From a checkpoint of a small transformer trained on Wikipedia.
Architecture: RMSNorm before each block, no biases in attention or MLP.
MLP neurons of a small language model. Each row is named by its layer, matrix (gate and up: input weights; down: output weights) and neuron, and shows model dimensions 48-143. Each number is 50 + 10 x the weight over its row's rms, rounded and kept within 0 to 99. A neuron's up and down rows have the sign that makes its largest values positive.
After each neuron's rows, "fires before" lists the tokens most often just after its 100 highest values on Wikipedia text that the model never trained on; "fires on" lists the tokens most often at its 100 highest values on Wikipedia text that the model never trained on.

L2.gate166:50 75 50 49 50 50 60 51 68 49 49 44 45 48 50 49 50 56 50 36 49 46 41 51 69 50 48 50 40 47 50 50 39 52 50 51 60 50 44 44 51 51 40 64 37 39 60 59 54 52 42 50 51 49 61 49 49 46 45 48 49 49 50 53 18 67 51 41 34 54 51 49 60 34 51 54 49 49 49 47 50 49 42 51 48 69 42 49 50 49 67 55 46 50 67 51
L2.up166:48 45 49 47 50 47 59 54 55 51 50 59 53 50 49 61 50 21 48 53 24 49 78 48 53 51 49 50 44 51 42 34 19 49 52 48 48 51 48 58 51 52 81 50 44 49 49 39 31 46 36 50 49 43 49 48 49 41 69 52 52 51 48 38 25 28 49 41 47 30 51 37 60 54 49 52 48 50 51 51 51 49 52 52 48 63 46 48 47 47 11 27 40 50 56 53
L2.down166:47 53 51 60 33 58 46 48 58 40 36 44 55 39 54 70 64 39 56 58 42 57 54 51 57 40 50 41 50 38 48 43 44 52 45 46 48 58 52 53 55 43 51 45 79 37 35 53 70 29 40 60 33 62 47 40 44 60 33 54 51 38 43 55 45 48 34 45 56 51 46 35 58 76 38 45 37 48 66 43 55 59 40 60 34 44 54 66 48 34 46 41 47 53 51 57
fires before: "als", "ial", "us", "c", "al", "um"
fires on: "oc", "ove", "\""

L7.gate381:55 52 55 59 45 34 59 61 46 34 39 42 57 62 40 58 54 61 55 43 42 67 47 52 61 48 38 51 50 33 48 75 55 46 41 49 43 62 67 41 49 37 23 31 32 57 68 52 50 59 55 38 44 46 51 40 44 42 67 50 33 49 70 46 58 50 53 52 41 66 53 28 62 59 46 49 62 49 55 53 45 50 60 35 63 47 46 55 45 64 37 59 53 34 43 44
L7.up381:47 47 51 43 51 49 68 53 44 52 55 56 59 61 57 53 54 51 48 68 58 45 59 58 53 58 48 48 46 51 51 37 48 48 43 53 56 53 56 60 62 60 58 40 50 60 37 42 51 57 45 39 56 34 52 49 48 52 47 57 20 53 66 49 28 52 56 67 55 59 59 50 62 49 52 52 59 48 53 54 60 44 47 32 58 50 31 69 59 36 55 51 36 47 63 53
L7.down381:34 43 47 44 43 65 54 54 44 53 42 49 51 38 51 48 47 45 47 47 51 60 51 43 49 60 59 50 55 41 54 40 50 45 41 51 40 29 54 51 37 77 46 62 47 54 36 39 54 74 46 58 54 49 40 40 44 45 59 55 43 46 52 37 59 64 65 60 45 49 47 44 63 51 39 73 60 51 56 52 48 49 48 48 55 59 44 47 65 47 37 44 52 43 57 61
fires before: "9", "H", " D", "C"
fires on: "==", "1", "-"

L2.gate25:50 42 49 52 50 52 27 50 37 50 52 44 51 50 49 72 50 49 48 65 61 49 53 50 32 50 50 49 36 50 56 53 42 52 51 50 66 51 38 63 53 52 37 63 63 40 54 28 45 48 58 50 50 42 56 49 48 51 58 46 52 50 50 54 68 55 49 68 44 45 48 52 66 48 48 52 50 52 51 50 50 49 34 50 51 27 64 51 38 51 49 57 55 50 59 49
L2.up25:53 68 52 49 51 54 34 51 49 49 49 37 47 51 52 36 51 39 50 51 58 50 46 51 38 46 50 50 59 53 22 78 47 51 51 48 51 50 26 52 50 53 15 65 49 51 54 45 55 53 33 51 51 56 52 49 50 51 34 50 50 52 53 57 50 46 49 53 40 45 49 49 66 68 51 52 51 52 67 49 49 51 46 47 51 09 74 51 54 48 59 50 65 51 52 50
L2.down25:58 58 66 52 64 75 41 41 25 37 37 58 52 44 39 49 48 62 51 54 50 54 47 37 56 64 62 41 66 40 52 34 41 45 55 44 19 47 52 41 49 42 43 48 32 50 40 50 60 50 40 51 49 40 69 61 48 32 44 52 48 56 64 45 44 62 59 60 64 45 30 38 44 57 42 53 51 57 33 51 61 40 46 43 45 59 57 50 41 34 33 54 76 42 58 60
fires before: "ived", ":", "ica", "pt", "iving", "c"
fires on: " rece", "ode", "mer", " we", " United", " June"

L4.gate476:57 57 58 60 35 34 42 51 51 52 39 47 48 61 60 52 54 52 45 58 48 55 53 60 47 59 43 70 41 60 48 40 64 63 31 50 46 46 30 50 50 44 39 54 39 53 40 67 50 45 52 54 48 52 40 59 54 49 45 45 29 37 51 52 33 67 42 52 49 54 62 74 55 50 56 57 67 54 45 45 61 66 58 42 64 52 32 46 47 36 64 61 48 17 46 51
L4.up476:56 40 44 70 45 46 65 63 41 47 46 54 41 55 45 53 59 39 44 55 44 60 62 50 40 32 47 45 46 23 53 40 36 35 57 54 60 56 30 47 48 52 59 59 54 35 42 47 55 58 48 55 52 56 50 66 43 44 47 41 50 51 41 48 63 52 46 42 52 52 54 43 50 41 48 39 64 50 72 56 44 60 56 54 50 52 60 50 59 82 39 53 65 50 88 60
L4.down476:42 56 37 66 48 44 50 40 43 60 43 59 48 43 61 59 57 62 48 69 48 86 48 60 32 50 53 59 62 49 39 70 49 42 58 54 52 31 56 55 41 55 38 40 51 61 36 55 49 54 66 55 50 59 42 53 55 60 33 60 54 54 44 50 59 40 39 49 53 45 60 43 48 46 41 54 44 54 46 49 57 56 57 76 50 37 61 57 66 66 44 31 61 52 59 52
fires before: "0", "9", ",", "5"
fires on: "2", "1"

L7.gate65:47 50 35 40 50 46 45 34 57 62 39 29 43 71 49 36 63 49 45 66 59 48 50 53 61 41 47 39 55 63 35 41 61 39 53 44 67 29 43 70 49 54 63 55 40 54 57 58 40 43 72 64 53 58 44 57 50 56 24 52 72 51 53 54 42 40 30 64 35 43 39 38 44 46 57 69 47 42 48 53 65 57 60 55 44 36 39 56 52 48 52 47 46 48 65 59
L7.up65:34 62 67 39 66 43 62 45 40 57 38 44 41 49 51 68 32 76 59 54 49 46 32 62 48 50 49 73 47 63 43 64 64 67 57 51 43 44 67 53 34 42 52 39 41 55 70 37 57 50 38 46 45 40 60 40 65 37 61 49 62 56 54 37 45 54 48 57 50 51 55 28 48 31 50 37 54 47 65 56 55 49 55 65 60 57 42 55 37 46 74 51 31 50 52 26
L7.down65:54 49 51 52 54 35 42 33 59 40 59 50 48 51 48 35 45 36 54 52 52 49 58 43 67 33 61 18 56 44 44 47 76 33 54 63 54 35 50 45 58 45 42 49 74 54 55 61 45 59 60 69 48 51 58 57 48 57 27 48 55 39 41 39 49 38 42 47 38 35 39 64 50 69 59 49 35 59 44 55 49 52 44 55 41 47 50 53 57 55 36 61 48 50 57 66
fires before: " (", " S", "h", "k", ","
fires on: "i", "o", "os", "re"

L4.gate163:44 53 59 51 57 38 30 51 49 24 52 48 57 35 41 58 37 58 38 48 47 36 53 39 53 53 51 53 48 76 66 43 54 48 33 70 59 55 56 53 38 68 51 44 48 56 54 64 36 47 37 22 41 39 49 44 61 40 41 52 41 30 66 60 43 47 71 50 45 51 63 54 48 75 36 48 48 58 49 51 64 52 47 46 43 38 54 60 51 62 67 51 38 67 40 50
L4.up163:51 34 39 39 37 63 35 42 51 56 64 46 56 50 41 54 54 46 53 49 45 41 38 47 52 37 64 27 43 67 57 50 41 31 65 55 53 40 48 45 37 60 46 41 64 58 51 59 42 49 66 56 65 38 49 55 52 44 54 48 69 51 40 64 53 50 50 49 46 48 32 68 64 60 59 62 46 46 57 55 58 39 61 58 51 47 41 62 49 56 52 42 69 58 61 78
L4.down163:40 73 53 52 36 46 55 51 37 56 45 57 49 52 73 52 52 45 64 55 83 55 62 52 61 68 27 43 49 54 42 67 51 45 51 52 46 39 58 72 69 48 44 29 58 42 39 50 56 66 54 47 52 53 50 36 46 68 53 51 46 52 45 40 44 51 53 45 54 57 52 54 43 36 46 37 40 40 51 34 52 72 41 53 61 42 50 69 31 52 49 47 60 38 52 45
fires before: "\n", "9", "n", "i"
fires on: "1", "==", "ish", " =="

L2.gate469:48 58 51 49 49 48 39 50 43 49 51 75 44 49 50 61 52 37 50 41 43 50 47 53 69 51 49 48 39 51 58 60 57 48 51 54 53 50 75 41 48 53 55 51 46 53 57 71 52 48 47 52 51 51 55 50 49 58 40 49 49 49 48 71 67 57 51 79 55 60 48 40 43 57 51 52 51 47 23 49 50 49 51 53 48 58 62 51 35 45 69 59 37 50 79 50
L2.up469:51 60 51 51 52 49 39 51 28 51 50 26 51 48 48 61 50 70 50 56 51 49 48 50 27 49 50 49 48 48 50 36 61 51 50 46 25 49 52 40 53 46 76 55 33 65 57 47 45 51 54 50 50 53 41 52 49 28 41 51 52 49 51 40 40 85 51 58 59 62 52 70 43 55 50 49 49 52 84 51 49 50 46 50 49 51 39 49 52 49 68 29 71 51 32 52
L2.down469:45 48 23 37 42 45 39 64 52 57 28 32 44 46 52 37 61 59 62 48 48 60 56 58 48 44 71 51 44 80 38 46 44 51 53 42 39 55 48 59 49 38 57 62 54 66 51 57 56 60 56 50 44 46 54 49 48 50 54 28 47 51 38 47 46 64 61 60 43 55 55 58 38 47 42 34 55 54 54 59 54 42 66 43 47 48 44 58 58 60 33 47 51 33 46 51
fires before: "i", "s", "ed", " \""
fires on: "uk", " work", " song", " John", " station", "inn"

L2.gate235:45 62 49 52 47 52 64 50 44 49 50 31 52 51 49 60 49 81 50 52 63 50 45 48 42 50 49 51 61 49 52 33 44 49 49 49 65 50 47 33 54 50 41 51 59 56 49 46 44 50 39 51 50 51 47 53 50 38 29 49 48 49 52 10 53 46 50 10 50 68 51 44 63 50 48 46 50 49 80 49 48 50 54 50 50 45 45 46 55 54 40 62 69 50 62 48
L2.up235:51 67 49 48 49 51 71 48 55 52 50 43 63 49 51 69 47 69 50 60 57 48 49 52 36 49 49 52 62 47 48 65 45 51 50 50 50 50 56 85 53 48 40 50 73 64 63 44 42 51 22 48 50 55 43 53 49 32 31 50 51 48 52 51 43 31 48 75 73 50 48 67 29 41 52 50 49 50 36 50 50 51 53 50 50 46 42 50 79 49 22 62 40 50 49 47
L2.down235:42 58 47 47 43 66 44 44 65 47 39 63 57 58 59 37 43 58 44 53 52 40 50 40 47 29 36 53 32 25 51 38 43 55 53 39 35 49 55 46 76 60 67 46 59 43 41 54 69 48 46 58 65 69 53 63 34 49 42 43 64 39 60 47 57 51 38 49 44 54 56 46 67 46 58 52 55 56 36 61 50 43 60 57 55 59 54 54 35 60 54 52 48 40 66 53
fires before: "als", "us", "ial", "c", "al"
fires on: "oc", "oin"

L2.gate279:51 50 51 51 47 46 44 49 70 50 49 49 44 48 51 20 50 42 51 33 36 49 23 50 47 50 50 48 53 52 52 56 48 49 49 40 67 51 57 38 46 52 44 23 84 50 40 60 60 49 40 51 51 43 45 53 51 39 46 50 48 53 47 49 56 57 49 44 32 12 49 36 35 52 50 48 50 50 41 50 50 48 50 49 51 66 36 47 55 51 70 44 45 49 56 52
L2.up279:49 67 50 54 51 46 50 47 40 49 50 50 44 51 51 64 51 28 49 60 59 51 34 51 60 52 50 48 36 50 49 39 64 48 48 47 33 50 48 63 52 52 69 52 81 33 58 54 59 49 46 50 51 50 52 49 51 41 60 53 50 48 49 82 32 35 48 60 38 58 47 45 28 53 52 49 50 50 22 51 49 49 47 49 50 55 61 52 47 50 30 48 39 50 49 51
L2.down279:50 56 49 61 56 41 29 54 57 37 53 40 44 55 52 43 41 27 54 35 47 54 74 52 36 42 61 34 45 58 56 42 41 54 61 42 53 42 39 47 51 45 41 56 48 35 38 47 33 51 50 48 57 67 42 36 39 52 52 52 53 53 45 42 45 48 41 52 42 40 46 48 54 50 44 34 60 54 37 51 38 57 54 60 39 45 54 66 45 72 52 46 51 41 50 65
fires before: "ived", "iving", "pt", "l", "st", "w"
fires on: "he", " rece", "ory"